Weights of a small transformer language model: 8 layers, no biases in attention or MLP.
MLP neurons of a small language model. Each row is named by its layer, matrix (up: input weights; down: output weights) and neuron, and shows model dimensions 96-159. Each number is 50 + 12 x the weight over its row's rms, rounded and kept within 0 to 99.
After each neuron's rows, "fires after" lists the tokens most often just before its 100 highest values on Wikipedia text that the model never trained on.

L4.up251:38 51 35 37 55 39 41 35 35 52 79 67 58 65 38 45 43 62 33 64 57 64 28 61 32 44 47 56 50 51 43 49 47 40 53 29 61 61 47 51 45 44 57 46 69 38 45 31 70 50 29 46 80 35 64 36 34 57 55 46 44 69 47 36
L4.down251:67 72 56 42 53 59 42 65 24 41 37 30 36 44 61 75 42 63 60 57 62 40 43 54 65 49 60 54 33 41 64 43 52 49 27 45 62 50 52 67 55 50 56 43 54 57 58 72 70 56 65 38 61 53 58 61 61 28 52 65 55 47 54 37
fires after: " to", " I", " a", " O", " A", "A"

L4.up140:42 50 75 32 57 58 59 69 43 55 30 49 58 37 56 47 30 68 69 57 69 59 42 40 56 56 60 20 50 63 53 29 58 43 73 43 59 47 46 41 65 55 63 47 25 56 52 59 54 41 32 55 33 41 41 61 50 74 37 32 47 52 51 68
L4.down140:57 60 34 51 41 67 28 44 52 42 56 54 38 55 68 71 49 43 59 61 48 54 63 40 46 34 61 67 53 47 63 39 63 65 48 33 63 45 59 38 57 41 49 25 77 41 59 47 36 49 33 71 69 57 37 57 50 58 38 41 87 41 39 61
fires after: "et", "t", "at", "ur", "ar", "emb"

L4.up262:52 51 39 52 48 51 50 41 42 28 65 56 49 29 39 44 84 59 32 62 72 34 38 29 63 45 56 82 41 40 48 41 56 58 60 71 50 53 41 50 60 66 49 59 56 60 41 48 52 52 31 36 78 41 73 58 31 39 55 71 50 80 57 43
L4.down262:35 51 55 48 44 38 52 66 48 57 65 54 45 62 49 47 27 60 64 26 56 58 59 46 42 29 61 35 58 51 36 54 38 51 38 38 69 61 41 62 66 48 42 43 59 37 55 54 26 47 60 47 57 63 52 72 23 50 34 52 60 48 46 73
fires after: " Ch", " O", " ch", "go", " de", " H"

L4.up41:51 43 53 48 39 64 51 44 69 27 49 43 49 52 38 52 43 59 51 50 51 51 59 75 60 41 49 55 49 76 56 54 71 40 47 44 43 54 51 59 36 49 62 51 47 42 52 60 52 44 28 43 63 59 51 47 54 75 53 19 64 40 46 59
L4.down41:49 67 73 52 53 57 59 57 40 57 51 54 63 47 44 28 61 45 87 45 62 53 58 30 39 46 41 75 49 29 60 50 53 65 43 34 37 49 56 44 52 57 48 63 74 39 71 62 50 63 54 49 38 57 39 51 51 42 39 76 70 56 40 55
fires after: "ci", "ur", "gg", " Vi", "t", " imp"

L4.up104:45 39 60 62 62 63 77 38 60 26 52 48 62 37 41 60 39 37 63 74 38 40 71 65 66 63 45 67 37 51 52 58 41 54 48 60 46 38 30 55 51 51 37 69 39 61 27 48 74 48 54 49 44 59 40 75 27 43 45 38 49 41 49 22
L4.down104:85 41 51 31 69 49 49 50 55 62 66 43 58 84 48 60 51 47 48 45 37 49 41 66 49 44 53 46 56 40 37 25 49 69 40 43 41 61 54 53 54 35 48 76 71 39 52 38 14 43 41 47 57 26 46 25 45 41 43 53 59 41 48 42
fires after: " p", " c", " C", " co", " con", "re"

L4.up438:35 49 24 29 84 62 45 52 52 38 50 61 41 49 36 42 33 47 62 52 68 47 44 53 55 68 42 52 56 68 60 67 52 42 69 37 50 39 55 52 45 31 36 51 53 44 49 30 76 32 56 46 59 57 44 47 28 42 58 37 46 31 61 55
L4.down438:61 41 71 59 44 41 41 38 41 57 75 64 50 47 76 48 50 50 59 51 29 58 32 59 69 31 70 48 62 59 53 56 41 50 43 55 70 46 41 38 45 38 73 47 57 62 49 65 78 62 70 71 37 64 57 42 27 45 67 46 60 71 45 56
fires after: "re", "gi", "ro", " re", " more", "go"

L4.up384:48 53 47 27 64 54 56 55 71 34 55 48 58 43 32 69 52 37 43 46 72 38 42 55 73 44 52 45 58 43 65 60 54 43 56 51 51 48 47 45 43 52 44 48 51 26 34 36 52 43 59 69 51 63 65 36 51 54 53 72 53 55 47 26
L4.down384:52 35 62 46 49 39 49 65 42 60 70 58 62 63 48 30 44 43 56 68 59 36 40 40 36 46 59 44 53 38 42 43 37 54 48 51 62 40 64 33 40 42 35 48 48 40 55 19 67 50 40 58 58 40 31 38 46 52 51 60 56 53 49 63
fires after: " ex", " inter", " co", " of", " a"

L4.up536:58 40 67 64 42 25 26 39 49 45 48 48 40 27 67 50 68 39 40 63 76 47 55 43 49 70 39 51 59 44 41 35 54 55 54 54 49 63 52 66 48 49 36 53 46 53 60 63 62 40 52 66 39 39 38 52 53 50 47 54 72 56 41 65
L4.down536:51 50 45 63 60 74 54 77 58 40 50 64 40 40 41 53 46 70 70 47 31 34 39 42 35 35 64 50 59 42 52 53 37 32 57 41 10 61 47 50 56 39 49 52 70 34 33 49 38 51 31 42 64 49 33 77 48 30 39 51 46 49 68 52
fires after: " T", "T", "hi", "w", "A", "B"

L4.up669:59 59 25 58 52 53 31 43 59 45 56 79 67 35 43 58 54 37 37 49 50 45 63 36 64 18 51 27 52 41 82 51 74 46 54 59 53 57 68 74 26 50 56 69 62 44 41 38 58 52 42 69 61 61 43 47 48 51 62 53 28 53 65 28
L4.down669:35 63 64 45 64 51 56 31 36 44 61 41 42 54 57 39 52 58 62 60 51 50 39 28 41 38 48 69 45 64 50 46 49 64 60 17 37 49 35 37 61 49 34 37 58 47 47 59 50 48 46 53 55 24 57 64 53 41 28 59 57 51 56 60
fires after: " ex", " co", " C", " de", " Car", " ch"

L4.up186:57 43 45 31 79 31 62 62 43 48 49 39 76 41 49 34 68 68 51 54 37 21 24 42 63 66 62 69 52 59 47 41 37 50 36 61 56 43 54 46 58 60 49 46 39 57 23 55 49 32 85 34 53 53 40 46 35 61 40 37 55 57 45 55
L4.down186:52 49 47 23 48 57 42 40 59 61 51 40 51 48 62 65 57 46 59 54 39 51 48 67 46 52 47 35 48 63 70 28 68 64 77 50 59 43 36 54 70 76 61 48 43 33 39 42 56 61 62 35 56 63 35 58 27 24 56 53 52 52 58 53
fires after: " |", " ", "–1"

L4.up299:48 73 60 33 56 64 47 39 50 71 39 61 50 32 40 46 26 64 34 44 64 50 38 75 50 60 71 46 46 46 42 59 54 65 44 50 36 45 64 51 53 13 45 60 50 44 52 63 62 45 51 35 61 43 63 68 49 50 45 55 52 34 74 60
L4.down299:57 55 52 42 50 56 41 41 48 47 54 36 48 56 54 68 81 39 54 77 41 41 44 45 62 60 60 32 38 54 53 35 60 62 62 44 34 57 61 42 56 52 42 49 49 45 59 63 38 50 32 44 87 38 50 45 36 33 39 47 63 62 47 39
fires after: " St", " st", " sp", " did", "e"

L4.up308:22 47 45 44 49 47 55 70 67 33 60 69 52 53 33 43 51 41 48 47 44 49 53 49 51 60 64 56 49 89 51 69 47 48 69 57 23 52 36 67 44 72 46 65 61 39 51 51 60 31 30 58 58 71 50 54 22 45 42 58 53 59 44 55
L4.down308:66 57 66 57 43 55 46 65 40 59 40 50 51 36 56 60 56 56 37 44 50 56 81 57 49 54 44 46 34 17 44 27 44 50 59 72 72 22 49 55 44 42 50 52 40 71 63 55 45 61 46 50 23 40 69 59 41 69 46 25 40 57 66 46
fires after: ".", "==", " re", " more"

L4.up32:28 44 55 47 59 51 41 50 65 81 48 48 71 49 21 62 55 64 54 55 32 42 46 38 39 55 49 53 53 59 63 60 50 64 47 50 38 70 59 38 55 51 41 56 49 48 42 38 41 38 54 30 67 39 35 40 34 51 55 56 52 39 41 53
L4.down32:71 27 41 35 30 46 40 57 47 57 62 53 65 33 74 41 54 54 70 53 57 60 56 27 55 42 38 48 60 30 42 52 36 61 42 43 63 51 39 48 61 67 20 40 49 65 59 52 53 59 37 58 66 46 74 25 51 44 35 60 56 54 36 30
fires after: " ", " ex", "s", " the", " U"

L4.up113:84 57 49 37 48 40 52 34 52 59 45 49 62 49 47 53 60 45 47 59 52 62 58 76 51 48 62 53 22 71 54 57 53 61 45 52 51 44 61 37 80 51 34 62 40 55 55 28 60 49 63 22 49 53 56 41 50 42 46 51 71 44 39 48
L4.down113:21 42 40 41 34 49 40 51 44 73 56 59 48 55 53 54 49 62 65 56 60 56 39 46 44 33 60 48 24 54 59 48 45 75 33 39 46 53 70 50 38 69 49 65 46 61 69 60 43 36 43 67 51 57 51 44 64 24 40 59 62 49 42 59
fires after: " K", " in", " m", " c", "d"

L4.up447:19 44 51 57 53 36 48 45 65 36 35 62 50 38 38 48 38 58 65 44 24 40 47 40 35 50 27 76 58 33 53 45 39 93 64 50 70 32 25 65 50 78 46 57 40 39 62 50 68 58 49 53 52 42 55 49 43 22 65 52 25 59 63 55
L4.down447:53 48 32 51 51 63 52 49 44 27 33 57 46 38 38 37 51 44 45 39 60 57 55 38 64 52 51 54 28 44 81 48 44 45 37 41 67 48 61 52 60 43 61 49 56 36 31 47 37 55 51 53 59 45 38 53 50 51 55 35 73 61 29 55
fires after: " G", " Com", "com", " Po", " co", " Go"

L4.up330:49 55 52 22 45 43 41 44 48 47 73 73 49 46 53 45 47 47 59 61 55 57 43 52 43 35 45 66 43 49 84 50 63 47 56 53 36 31 70 53 58 57 43 78 44 61 36 75 74 65 57 45 43 54 53 71 49 36 33 48 56 52 42 50
L4.down330:49 29 68 65 41 34 48 55 50 47 64 47 48 38 44 56 58 34 58 44 53 55 63 61 48 43 48 53 39 67 46 29 40 45 34 45 44 41 15 49 61 60 62 13 59 72 84 53 57 51 74 57 66 61 50 39 46 49 48 43 63 40 50 40
fires after: "s", "ra", "la", "S", "ro", " S"

L4.up497:59 64 63 32 43 33 47 56 49 64 37 51 63 56 41 48 48 44 46 40 51 41 57 36 38 64 60 53 42 37 67 61 43 49 55 54 52 53 57 60 58 54 45 45 52 71 36 40 58 48 71 59 51 30 38 55 49 50 63 34 60 70 48 50
L4.down497:73 49 55 22 48 51 45 59 36 67 37 68 75 52 36 67 68 50 52 68 49 49 32 50 54 41 54 33 42 46 45 84 39 44 54 59 65 44 30 44 49 57 59 43 47 53 49 39 42 56 43 56 75 53 54 63 58 67 44 41 38 64 52 43
fires after: " ", " 0", " |", " 1", " 4"

L4.up286:51 65 59 37 35 51 65 52 52 35 77 44 55 44 62 52 60 29 30 32 50 40 61 64 65 36 56 47 67 43 49 59 36 58 60 47 52 60 45 57 57 56 64 37 44 62 45 36 72 54 20 47 67 34 50 49 48 51 33 45 47 43 74 50
L4.down286:49 73 55 53 53 68 59 63 53 57 34 41 46 50 63 40 57 37 34 52 41 64 61 73 28 61 43 45 58 72 56 47 61 66 49 30 15 51 48 59 46 56 48 54 49 48 35 32 58 34 63 68 49 37 53 51 59 49 70 62 53 52 51 60
fires after: "re", "ri", "mi", " E", "ur", " Pe"

L4.up28:69 48 17 62 67 64 44 53 45 79 51 45 38 48 52 52 58 60 58 54 68 32 39 55 41 58 45 57 10 61 57 59 45 50 33 35 68 59 33 53 56 43 41 47 64 39 63 59 36 48 48 42 39 49 56 45 38 58 56 47 73 61 46 67
L4.down28:48 44 49 32 24 25 60 52 64 54 59 42 36 49 50 35 58 62 45 50 69 62 67 65 48 59 44 50 43 43 55 68 67 45 48 52 52 51 62 56 38 69 66 63 45 53 45 49 50 30 46 36 61 49 52 46 57 71 49 34 45 65 48 30
fires after: " in", "d", ".", " In", " No", " A"

L4.up718:59 60 49 43 46 48 47 55 55 53 51 57 48 52 47 62 41 57 24 73 44 72 49 55 57 48 58 71 48 41 67 66 45 37 34 64 38 45 48 38 51 30 51 71 43 35 42 50 44 37 44 65 50 42 47 46 38 48 58 63 66 48 27 60
L4.down718:37 49 46 71 42 54 48 49 67 71 44 35 55 52 37 60 42 34 38 40 68 59 21 46 44 68 52 37 60 76 59 57 63 58 76 73 60 50 55 31 19 47 50 22 31 38 32 44 67 35 41 55 47 71 50 53 65 49 53 49 41 44 46 52
fires after: "S", "s", " S", "D", "C", " b"

L4.up582:38 55 52 31 51 44 66 45 57 54 48 37 54 52 61 54 26 62 49 62 48 33 30 52 57 42 79 60 33 65 44 71 65 43 56 55 60 76 37 63 49 28 43 54 52 38 33 64 44 51 25 39 53 58 48 52 46 29 50 31 50 65 53 48
L4.down582:61 41 82 54 42 62 48 55 40 43 43 53 36 57 60 43 70 28 55 44 42 34 62 45 46 50 47 31 46 57 50 27 70 45 27 49 51 67 55 49 53 39 52 53 67 49 59 55 37 39 45 50 69 48 37 65 52 54 41 69 62 51 51 50
fires after: " ", "x", "ing", "th"

L4.up89:42 60 47 44 40 72 73 44 50 68 61 33 44 40 53 40 50 40 60 39 50 45 38 66 56 61 57 44 09 33 52 53 35 44 41 26 63 50 41 36 73 31 54 41 26 63 52 56 27 35 58 46 41 65 76 62 70 48 61 53 56 50 36 43
L4.down89:59 49 33 59 62 51 32 50 38 56 37 50 54 58 74 53 42 63 49 59 55 37 37 54 68 37 40 60 50 41 73 52 49 47 40 77 48 28 47 46 50 51 46 53 85 50 43 39 64 65 45 62 40 49 63 30 60 35 31 38 46 45 36 50
fires after: "st", " in", "s", "d", "te", "c"

L4.up144:30 57 37 53 56 61 47 48 75 40 47 59 55 45 76 52 42 58 58 48 46 44 60 44 39 37 46 53 51 80 56 66 48 62 53 49 45 81 69 47 34 56 75 42 66 47 41 62 47 47 65 58 49 42 63 46 46 48 46 42 55 55 46 34
L4.down144:42 44 21 44 56 56 56 40 62 47 60 72 81 58 52 53 39 52 55 15 73 39 43 61 36 57 26 36 44 38 17 47 43 52 62 43 51 57 50 60 50 48 64 56 28 39 58 27 44 40 55 34 60 49 44 42 52 68 45 40 39 53 50 32
fires after: " de", "s", " re", " Re", "es", " d"

L4.up343:67 65 56 40 56 43 39 50 43 35 63 61 45 67 69 53 22 65 53 47 54 49 44 47 66 66 36 72 43 37 58 78 54 59 48 63 39 71 48 60 52 50 45 44 35 46 43 47 68 36 49 20 64 49 58 51 43 46 51 46 48 43 41 32
L4.down343:41 37 56 62 39 47 44 60 72 36 53 30 57 47 43 55 49 44 49 41 48 58 78 09 56 57 59 45 62 41 48 58 68 12 54 53 51 46 39 64 54 43 60 33 58 31 49 62 40 46 32 57 50 46 33 49 38 46 75 70 55 51 46 68
fires after: "s", " su", " S", "ta", " up", "S"

L4.up200:71 24 37 51 63 42 49 49 48 30 51 86 51 53 69 28 49 51 49 53 66 66 43 69 54 73 76 47 36 48 52 49 37 61 47 42 36 54 42 75 59 59 40 56 69 39 49 48 48 42 58 73 37 40 32 45 63 48 61 34 41 50 27 78
L4.down200:55 44 40 53 71 73 65 63 45 37 54 40 59 40 36 58 43 46 21 41 69 33 48 53 52 48 27 53 42 57 47 34 40 49 61 31 48 76 60 58 66 25 64 54 53 40 55 63 51 47 42 61 52 44 46 53 63 39 71 68 51 60 53 53
fires after: " ", " T", "T", "li", " (", "ig"

L4.up439:67 59 60 39 32 50 59 58 51 72 46 47 30 51 41 62 27 15 61 45 43 55 55 54 36 59 42 28 46 66 63 50 50 49 59 37 62 60 58 50 57 47 31 27 52 54 34 50 45 35 34 62 46 56 49 41 55 51 32 53 74 42 42 44
L4.down439:45 39 03 45 50 53 44 44 35 43 68 47 56 29 40 42 57 61 74 38 69 41 45 68 45 57 42 54 53 63 53 50 67 53 65 68 56 62 48 52 65 45 42 94 51 20 54 46 35 62 42 44 63 35 60 49 64 57 55 39 63 59 31 32
fires after: " st", " co", " re", "s", "port", " be"

L4.up313:37 51 53 69 49 14 50 44 61 21 71 48 38 50 52 47 61 53 46 63 37 65 32 49 47 68 34 61 46 35 37 49 48 60 58 37 26 63 64 42 70 38 54 69 43 38 48 44 46 66 47 62 48 53 49 49 34 16 59 35 43 51 56 62
L4.down313:67 49 72 35 74 69 44 37 52 72 43 53 44 56 44 32 64 40 54 52 67 65 73 51 36 15 48 52 48 45 65 46 68 43 61 43 66 50 83 51 48 31 39 22 63 49 53 49 63 52 58 47 34 53 63 43 50 51 46 70 48 38 61 51
fires after: "le", " be", " require", "que", "cle"

L4.up481:55 55 46 76 34 65 65 37 53 41 63 11 34 38 36 28 42 66 48 64 80 53 37 35 56 52 52 58 43 62 47 46 52 55 79 53 39 45 36 52 50 51 59 60 47 54 63 46 60 42 56 50 53 50 57 38 48 64 51 48 37 53 69 51
L4.down481:62 34 28 21 32 33 48 42 45 62 55 36 36 62 47 63 34 52 53 50 47 35 53 52 58 61 61 55 39 49 41 59 32 58 24 43 33 37 65 64 47 83 56 42 67 51 70 45 57 65 49 76 44 66 53 44 67 53 42 51 48 53 20 20
fires after: " p", " P", " met", "P", "te"

L4.up147:59 33 04 67 59 31 45 50 44 45 45 49 74 46 49 68 46 42 49 64 51 64 51 53 63 77 38 63 32 27 52 52 39 58 55 35 42 72 36 44 58 62 49 66 27 63 41 29 51 42 30 33 50 60 60 61 63 54 49 58 36 68 42 51
L4.down147:61 46 40 46 52 42 52 31 50 56 46 62 52 82 52 28 48 61 42 40 42 28 54 35 51 53 46 65 53 51 52 47 39 65 41 52 46 51 61 40 42 52 39 25 67 46 39 63 56 57 39 46 65 59 54 44 44 57 40 31 47 27 38 35
fires after: " University", " to", " ex", " U", "U", " su"

L4.up696:38 45 59 23 49 56 44 29 44 50 49 60 44 67 82 37 65 38 64 51 23 61 61 57 39 39 45 88 56 34 48 43 22 55 59 47 57 58 60 57 58 52 45 44 66 56 49 53 40 58 31 26 63 36 59 53 38 48 53 53 61 66 47 41
L4.down696:63 54 47 53 52 40 50 58 36 36 48 63 53 51 53 46 65 30 45 43 30 28 32 63 66 24 71 47 37 43 39 53 70 63 64 39 51 70 53 36 41 57 56 49 34 34 32 47 60 54 48 53 46 42 56 54 46 50 48 31 60 41 58 53
fires after: " as", " in", " O", "A", " As", "S"

L4.up345:40 56 59 52 34 21 40 42 38 66 46 62 63 42 36 39 49 61 63 44 49 55 67 52 75 67 45 45 58 38 66 36 53 36 47 56 38 56 37 40 54 35 62 49 50 44 44 40 63 27 46 66 56 74 55 60 55 49 64 53 37 84 63 32
L4.down345:45 74 46 42 59 52 31 36 39 38 30 51 46 50 38 60 55 49 35 41 67 46 36 50 31 46 51 33 60 51 43 75 68 49 48 56 76 43 61 44 60 55 49 45 53 45 53 60 55 64 14 29 43 41 39 39 60 70 53 50 56 48 53 61
fires after: " f", " fa", " state", "ci", "ten", " me"

L4.up5:46 72 48 22 31 48 52 39 49 47 48 36 47 32 54 49 47 33 44 66 72 39 61 59 43 39 52 66 49 46 54 72 61 35 57 63 40 60 25 20 62 69 59 44 39 53 27 56 69 37 58 41 75 51 49 47 47 48 43 49 30 48 57 57
L4.down5:54 62 32 48 45 32 64 39 46 44 62 57 29 50 16 61 37 50 36 42 35 54 42 65 52 54 57 58 50 65 51 33 36 53 60 48 25 61 74 63 46 39 64 67 42 58 57 49 31 47 50 62 38 54 39 42 44 58 43 62 67 39 20 52
fires after: " p", " pro", " trans", " c", "com", " P"

L4.up431:49 70 33 57 52 53 37 56 49 49 62 55 50 43 51 51 38 72 44 56 42 28 49 34 43 50 47 56 48 46 50 52 50 54 53 44 43 44 49 68 50 28 53 47 58 48 37 48 54 48 42 63 60 45 52 59 81 36 41 41 58 52 72 48
L4.down431:53 26 72 61 47 59 45 38 54 49 56 55 69 74 39 48 41 35 65 59 50 38 28 39 50 56 56 23 50 71 42 50 55 55 53 33 61 65 67 55 41 51 65 45 65 43 53 54 41 41 42 35 43 52 36 37 49 46 53 33 43 48 43 41
fires after: " Le", ".", " number", " We", "e", "s"

L4.up548:32 46 35 53 55 43 32 57 68 55 37 54 65 50 34 34 47 59 41 61 57 23 47 52 54 54 58 77 57 26 69 42 63 43 47 50 47 55 55 38 54 62 56 55 51 46 31 73 60 49 25 61 76 59 40 61 38 42 36 31 53 58 47 57
L4.down548:81 68 48 48 76 56 52 33 28 37 50 59 61 63 43 46 40 57 50 38 70 38 58 50 42 47 49 54 46 71 49 60 66 37 62 58 48 56 43 43 46 71 53 62 56 32 57 66 25 43 48 56 55 49 22 40 44 40 47 71 64 46 48 70
fires after: ".", " |"

L4.up74:45 50 54 28 58 37 38 52 46 33 42 66 30 54 57 44 34 49 40 59 53 42 29 65 44 69 51 73 55 39 31 47 46 65 74 58 30 60 57 53 40 65 68 61 41 40 44 43 46 57 56 61 52 51 53 64 55 51 46 63 57 65 59 55
L4.down74:44 50 78 57 62 54 42 59 46 50 60 36 39 61 54 47 62 49 68 54 18 70 62 38 61 38 72 39 41 47 56 60 67 71 53 46 39 32 53 56 58 37 37 47 46 33 72 48 54 32 58 41 62 39 62 53 39 61 48 57 55 60 54 56
fires after: "le", "re", ".", "ough", "que", " Le"

L4.up137:48 47 62 62 44 53 42 71 41 64 37 35 49 54 62 41 45 43 42 39 28 50 26 48 70 48 44 38 46 65 31 56 45 52 56 47 59 44 64 23 36 50 45 45 46 52 44 29 34 38 52 44 64 47 48 77 50 47 54 47 53 46 42 52
L4.down137:52 42 55 54 75 61 32 78 65 44 48 53 47 67 60 29 61 34 68 40 36 51 48 59 52 41 61 51 22 53 76 57 39 47 65 50 33 62 50 38 41 58 40 29 56 54 51 46 57 45 67 47 30 27 38 73 50 49 39 71 77 38 63 92
fires after: " m", " M", "M", " W", "F"

L4.up300:42 54 58 36 60 47 62 53 45 27 70 61 62 45 71 34 68 41 47 62 54 25 39 59 51 30 31 60 51 61 56 52 38 58 64 40 54 36 36 73 48 42 50 57 64 47 41 58 70 68 31 42 46 36 63 39 49 45 37 58 52 64 68 54
L4.down300:61 48 20 50 61 70 48 45 35 38 55 26 52 25 68 49 31 76 59 57 56 53 63 31 31 50 57 39 53 39 54 65 69 50 57 39 54 78 51 48 61 57 22 63 42 36 31 76 56 43 41 35 60 66 75 78 51 32 67 45 52 64 17 48
fires after: " Go", "o", " Po", "go", "e", " Col"

L4.up605:64 63 52 67 47 50 51 52 38 48 37 50 42 55 55 40 66 50 54 52 29 65 47 46 53 40 50 29 31 62 27 48 68 65 68 35 42 53 31 47 53 59 44 49 24 66 41 64 47 29 48 56 61 57 59 70 59 42 35 49 62 58 44 38
L4.down605:49 45 21 21 25 48 45 45 72 49 56 60 66 62 55 51 44 45 50 39 48 48 46 37 51 25 52 51 51 20 68 56 48 66 43 53 55 34 55 51 72 54 67 44 27 40 39 26 66 41 67 51 57 64 46 52 54 51 45 43 45 43 29 62
fires after: " M", " as", "s", " m", " dis"

L4.up385:56 58 16 51 44 58 52 39 52 47 63 51 54 62 53 40 42 44 63 59 67 33 29 47 44 34 47 29 64 54 29 25 39 60 46 48 58 60 49 36 39 77 43 57 43 55 39 53 41 69 51 55 54 38 48 50 70 53 38 50 52 71 54 36
L4.down385:68 50 21 32 55 60 42 65 50 44 50 54 43 22 50 52 73 62 44 62 56 40 56 30 86 54 40 69 36 67 56 64 50 36 27 46 43 36 46 38 79 42 78 43 45 70 74 63 53 53 68 46 59 53 66 31 30 25 52 56 37 41 43 46
fires after: " p", " E", " P", " C", " No", " f"

L4.up595:45 43 51 75 54 44 24 41 49 66 61 81 26 48 67 33 82 52 57 40 49 56 56 31 46 57 47 43 64 50 50 53 53 59 40 56 39 42 45 35 38 55 50 43 50 54 47 52 65 64 35 57 50 41 39 63 48 61 70 50 37 54 54 50
L4.down595:51 40 57 39 40 47 71 70 58 43 55 36 43 46 80 76 59 61 62 54 61 59 56 46 59 44 40 71 27 66 38 34 50 43 76 54 31 54 44 43 33 55 50 39 59 37 28 46 38 33 51 41 55 53 37 47 49 45 68 47 75 72 38 35
fires after: " La", " Ar", "L", "ar"

L4.up170:71 42 66 53 16 47 51 44 48 47 30 44 48 37 35 38 60 71 46 65 47 63 62 62 36 41 63 61 60 44 45 57 28 53 46 68 70 29 41 51 54 29 50 52 47 57 47 63 50 24 51 54 43 53 46 49 45 44 36 60 51 35 43 61
L4.down170:50 43 54 47 60 80 42 47 35 38 29 38 40 55 36 49 35 43 59 48 39 37 50 47 52 51 58 61 52 61 40 44 46 58 36 30 49 64 60 51 52 53 65 35 79 73 56 64 60 55 57 38 66 60 50 61 46 53 42 48 58 41 55 31
fires after: " con", " ex", "s", " comp", "D", "if"

L4.up600:40 53 58 51 65 63 58 45 60 56 58 56 76 36 50 48 40 63 87 52 41 26 27 62 48 47 46 75 65 45 35 54 35 60 42 33 43 54 52 40 43 57 43 48 49 51 47 43 61 39 74 59 49 37 50 43 44 39 70 47 45 50 50 30
L4.down600:55 37 55 27 63 47 47 69 45 59 73 44 60 57 43 59 58 30 31 49 31 49 64 40 54 31 43 53 57 42 48 46 52 61 43 31 55 52 50 38 53 40 51 56 38 49 57 48 56 82 30 59 32 51 53 61 50 61 33 47 66 49 40 66
fires after: " ", " the", " |", " de", "s"

L4.up566:40 62 57 31 45 45 50 46 59 56 49 44 57 33 62 64 33 46 75 64 40 40 47 56 59 42 57 67 48 45 66 47 45 40 49 70 52 48 62 58 40 70 56 52 47 48 44 50 40 41 49 38 50 55 64 41 52 35 48 61 59 51 53 39
L4.down566:32 55 59 53 56 58 18 71 32 64 33 36 48 59 28 36 51 50 54 41 46 49 29 52 33 36 56 38 73 38 47 48 55 45 30 40 76 71 62 71 39 44 57 29 53 64 57 68 49 59 38 51 39 33 36 64 52 56 52 56 28 48 47 54
fires after: " |", " G", "s", "%", " "

L4.up47:33 39 57 52 60 30 48 50 56 45 49 41 34 49 83 44 71 59 52 51 51 46 57 60 68 44 44 46 29 48 49 58 21 65 60 40 56 58 60 57 67 47 33 42 42 52 48 45 47 61 80 47 55 62 48 49 50 62 66 45 61 58 53 62
L4.down47:54 65 54 50 35 61 48 27 51 47 42 47 52 56 48 58 46 53 41 60 68 64 43 46 55 65 44 42 37 62 61 59 38 60 15 43 47 39 57 55 44 49 32 56 59 66 47 20 60 56 65 59 57 74 53 34 41 42 43 56 59 53 31 58
fires after: " pa", " Mo", " d", " Ma", "M"

L4.up266:55 34 69 66 48 38 41 45 53 63 46 57 27 52 71 59 49 67 57 52 42 42 43 50 63 88 49 59 51 43 48 50 38 59 53 51 65 65 60 51 47 47 54 41 26 51 53 53 40 42 56 62 51 46 56 62 57 47 32 48 38 59 43 60
L4.down266:67 34 44 50 60 44 77 29 69 57 63 44 60 32 43 68 53 31 49 41 26 28 56 56 29 50 62 52 57 42 36 54 52 54 35 32 49 45 35 46 56 62 47 57 56 54 42 32 72 52 42 49 61 45 36 44 56 43 51 58 42 75 54 49
fires after: " f", "F", " Bro", " F", " Fa", " fa"